MLP neurons of a small language model. Each row is named by its layer, matrix (up: input weights) and neuron, and shows model dimensions 96-223. Each number is 50 + 12 x the weight over its row's rms, rounded and kept within 0 to 99.
After each neuron's rows, "fires on" lists the tokens most often at its 100 highest values on Wikipedia text that the model never trained on.

L7.up319:45 39 57 58 38 73 73 32 25 51 54 48 58 35 71 49 36 58 65 45 54 52 71 51 71 53 52 56 48 56 50 65 28 38 57 59 57 36 52 50 46 50 54 22 42 62 56 44 34 41 48 85 60 36 56 35 44 49 69 45 39 48 44 59 57 45 58 50 23 53 30 50 74 34 64 43 50 57 34 51 53 43 68 47 46 48 50 38 53 52 53 60 49 37 66 52 46 65 35 36 78 51 33 41 30 56 45 43 57 51 51 49 38 47 55 64 31 58 34 40 69 50 68 48 35 34 51 50
fires on: " S", " l", " | S", " R", "- S"

L7.up482:66 48 65 55 55 49 29 45 56 63 55 64 62 57 67 79 53 48 54 35 61 52 71 65 50 54 43 44 50 35 54 61 48 62 38 43 62 42 31 26 36 30 65 43 43 61 55 47 50 41 46 39 55 50 52 45 35 55 40 39 25 58 52 47 56 62 43 44 24 40 43 61 57 51 48 40 34 53 58 54 59 48 51 38 60 51 28 34 46 62 64 47 55 34 55 57 62 36 32 49 56 52 59 56 56 49 52 37 47 56 14 41 49 51 84 69 54 30 33 61 31 73 64 31 41 41 42 46
fires on: "|", ":", " and", "; |", " | H"

L5.up247:61 64 49 65 49 43 48 44 36 72 59 57 56 62 56 59 54 48 54 42 68 44 41 39 62 45 42 41 66 56 42 41 67 67 66 45 36 51 41 41 53 37 53 38 49 62 47 38 43 38 61 65 50 42 53 63 78 37 52 69 58 37 37 41 49 37 67 60 64 38 54 40 68 56 56 62 56 68 52 63 62 59 45 72 60 58 49 43 39 48 60 42 43 34 45 32 66 51 40 33 23 42 45 73 52 43 41 30 54 39 52 75 50 44 45 53 31 44 28 34 37 54 45 37 51 35 36 72
fires on: "ue", "re", "o,", "on", "as", "is"

L7.up107:41 62 56 55 66 51 39 38 62 49 40 55 49 40 50 41 62 61 58 38 50 33 42 28 48 75 52 70 45 22 37 74 44 43 52 59 47 47 42 49 21 64 48 44 56 41 30 52 39 38 47 52 36 33 60 62 46 44 56 61 51 67 68 39 47 68 46 45 43 66 55 45 51 58 40 55 52 41 43 47 58 52 59 83 36 52 44 48 42 47 65 40 29 30 34 52 57 59 39 36 40 46 48 45 32 44 65 30 44 53 33 53 58 76 66 64 51 36 49 55 58 63 57 64 52 50 45 44
fires on: "as", "es", " R", "-", "or"

L4.up470:56 55 54 59 58 46 50 47 72 41 42 34 37 53 31 73 35 61 44 39 52 36 64 50 56 58 46 58 60 58 48 43 65 49 53 48 57 38 22 56 54 61 50 62 57 61 35 46 53 61 55 42 67 21 45 54 71 27 63 54 45 58 46 19 45 71 51 30 70 67 55 37 53 62 38 49 42 27 42 55 73 58 26 37 46 45 52 57 44 58 48 59 63 60 38 42 74 58 39 37 49 49 50 42 39 57 49 44 69 42 31 70 58 62 70 52 45 47 47 50 42 52 53 59 39 29 54 48
fires on: "ur", "r", "urn", "g", "ra", "erv"

L4.up293:49 56 66 61 49 25 54 63 42 59 49 28 19 39 69 57 49 67 41 51 57 53 43 57 52 48 61 62 30 52 69 57 31 21 66 47 48 48 54 50 46 45 58 63 52 56 50 68 51 51 60 64 42 72 57 56 42 64 41 35 49 55 67 38 73 59 38 43 50 49 50 65 47 47 53 43 55 48 45 65 45 32 56 36 53 41 34 50 70 44 55 40 54 34 46 32 47 48 45 55 66 47 42 46 48 67 45 56 50 48 32 30 50 58 52 65 48 69 63 63 47 59 53 39 91 56 54 39
fires on: " (", "|", " x", "h", "C", "-"

L4.up419:27 40 52 50 51 62 37 50 63 45 58 45 57 47 51 58 37 48 60 39 44 32 58 60 46 51 53 44 33 59 61 46 25 38 35 32 50 36 57 41 56 61 42 30 51 52 26 44 32 48 49 45 61 43 67 15 45 59 58 62 46 49 49 32 56 53 43 38 28 51 60 59 34 50 53 55 63 37 55 74 51 51 50 65 38 57 51 62 43 71 53 66 34 63 59 44 61 50 53 54 44 31 38 58 41 44 68 29 55 69 55 68 36 61 63 63 58 58 44 59 62 38 56 42 35 42 49 64
fires on: "ad", "ol", "ost", "ounc", "ycl", "arr"

L7.up83:63 43 57 53 55 63 65 32 55 51 57 33 55 65 49 18 62 61 66 38 51 52 46 37 37 52 34 55 28 66 52 46 45 46 46 54 66 52 36 36 37 41 49 33 56 67 54 29 47 36 70 59 54 45 55 45 49 35 48 50 50 60 12 63 38 58 53 71 54 51 48 48 53 51 47 50 60 58 59 70 60 61 47 25 71 62 53 37 64 55 42 41 51 46 48 49 36 62 49 55 31 44 33 30 61 40 16 45 59 53 46 66 51 48 59 46 64 57 31 45 66 61 50 34 72 44 33 52
fires on: " br", " st", " St.", " St", " Const"

L4.up111:57 56 46 71 61 61 47 36 50 66 53 51 32 23 51 33 36 62 43 30 55 35 54 59 62 57 69 47 74 65 46 58 65 40 65 48 44 46 33 66 57 60 68 51 38 56 43 51 44 36 55 50 57 42 77 66 65 55 33 41 59 54 29 25 53 47 58 48 57 46 61 50 48 37 51 46 50 44 54 61 50 56 50 68 48 52 34 29 51 41 60 43 76 36 16 49 75 48 52 63 66 43 48 47 46 58 38 40 34 47 43 26 49 26 45 35 65 39 40 43 67 33 57 52 50 58 53 37
fires on: " X", " what", "On", " Jun", " On", " on"

L4.up461:46 55 53 56 45 60 48 51 61 53 71 53 72 34 68 54 54 65 51 34 44 52 29 42 51 65 47 54 62 56 34 57 43 27 70 65 50 41 41 41 49 32 35 37 57 65 51 58 61 63 56 71 66 44 50 42 39 51 51 53 48 46 50 61 57 46 51 50 34 65 44 37 64 67 49 47 40 44 49 48 55 49 60 35 38 47 45 40 55 62 64 45 59 59 36 52 64 56 35 42 58 35 35 52 26 26 45 47 48 40 28 50 48 52 54 71 38 37 65 46 48 53 58 24 41 41 57 76
fires on: "el", "al", "g", "h", "is"

L4.up159:43 38 50 57 65 42 50 41 59 57 44 80 67 30 33 62 34 74 62 42 57 46 45 50 55 53 60 53 47 75 41 50 62 49 60 63 48 48 62 41 68 30 38 51 44 43 47 58 52 34 44 56 64 54 45 40 56 41 73 68 35 35 59 57 46 70 43 49 36 53 59 63 32 32 49 43 56 25 63 68 56 58 47 51 26 48 45 40 45 50 40 79 47 49 31 44 64 57 36 37 48 66 44 68 45 27 79 54 47 49 58 70 54 19 65 37 41 46 62 58 59 64 40 51 55 47 35 49
fires on: "at", " pat", " Pat", " Port", "; T", "s"

L4.up120:52 38 53 74 31 52 34 35 49 50 36 40 67 45 39 46 38 53 47 56 50 51 46 56 65 64 61 59 51 73 52 56 58 25 70 54 52 50 42 56 59 61 55 46 35 48 41 46 50 50 58 51 48 51 52 62 64 38 45 55 34 80 57 50 53 55 56 60 43 65 56 42 32 40 38 48 38 71 73 65 43 62 54 30 55 35 30 55 47 38 62 27 63 53 24 58 57 43 44 52 53 54 30 59 59 32 39 57 34 38 46 58 34 73 50 59 36 66 45 47 36 45 46 57 46 37 30 75
fires on: "el", "or", "ol", "al", "ion"

L7.up217:56 71 55 43 56 42 31 37 67 49 33 80 71 46 46 54 67 68 53 45 61 41 50 46 56 70 50 51 42 61 58 47 62 56 35 81 77 41 40 50 37 34 61 53 54 50 47 40 52 45 61 42 40 48 33 59 43 11 37 46 62 30 48 59 49 64 44 69 67 48 52 40 45 47 60 36 55 42 40 49 23 53 53 58 62 46 44 40 53 26 45 78 50 55 65 75 50 74 47 55 25 60 51 38 50 46 49 44 39 36 42 34 36 63 43 51 56 48 47 39 56 50 61 19 50 51 47 71
fires on: ":", "8", " an", " cat", "Or", " al"

L4.up128:62 56 47 45 50 56 62 32 55 58 56 46 50 42 45 80 54 69 61 49 58 32 66 38 58 43 49 60 72 30 46 61 66 53 61 63 31 45 58 52 49 60 40 42 72 41 48 55 29 54 44 55 54 30 69 51 52 49 48 75 49 44 45 36 55 41 47 44 46 47 69 52 33 58 34 46 37 38 61 50 43 43 66 56 58 43 52 34 26 43 40 62 43 63 54 34 43 64 53 40 50 52 53 57 32 42 55 26 53 70 37 78 52 48 50 46 64 50 46 57 67 52 38 65 39 52 47 48
fires on: "as", "z", " Az", "ak", "r", "ar"

L5.up117:44 36 73 59 49 68 61 65 58 64 50 75 69 48 76 60 50 43 30 43 36 35 54 62 51 56 33 76 42 48 37 54 50 28 39 37 45 37 56 49 63 32 67 54 63 68 53 44 40 37 51 57 51 50 45 56 47 52 29 41 45 48 39 71 47 49 43 37 43 73 51 49 49 56 42 57 68 57 40 60 68 77 55 34 62 37 37 48 41 43 40 57 40 31 38 57 60 59 33 41 51 46 47 60 32 52 60 48 53 60 49 44 90 54 62 45 44 46 57 54 68 53 48 43 30 46 55 33
fires on: " t", " | ", " played", " was a", " in a "

L4.up124:50 45 53 63 47 71 58 56 34 42 31 63 45 29 13 53 40 36 54 32 56 38 57 53 45 57 47 39 26 34 44 43 75 58 28 59 35 36 57 59 44 52 51 40 49 62 56 51 51 50 48 39 58 57 62 64 40 61 71 49 46 58 56 53 76 39 53 66 40 57 62 55 28 32 48 46 35 66 61 62 54 48 48 44 27 43 44 44 38 68 52 60 65 39 62 61 64 42 53 57 66 34 51 64 44 26 55 18 41 50 49 59 25 35 54 32 43 35 66 57 57 33 39 59 39 41 38 20
fires on: "og", "ok", " caus", "orm"

L4.up187:50 64 65 64 34 63 52 45 50 54 29 47 45 16 38 43 44 55 70 42 33 59 41 64 71 58 42 62 55 62 71 46 42 69 53 53 41 48 16 42 48 57 44 24 61 52 50 79 47 52 52 61 53 35 55 22 80 61 65 54 57 58 64 51 48 45 47 48 31 48 51 49 42 43 61 45 31 55 75 56 48 64 55 23 40 64 50 51 67 62 55 57 57 29 58 60 68 41 53 44 55 34 41 65 32 58 53 47 56 40 61 43 56 69 49 64 41 52 54 49 37 43 50 65 47 55 49 37
fires on: " most", " best", " well", " highest", " better", "ost"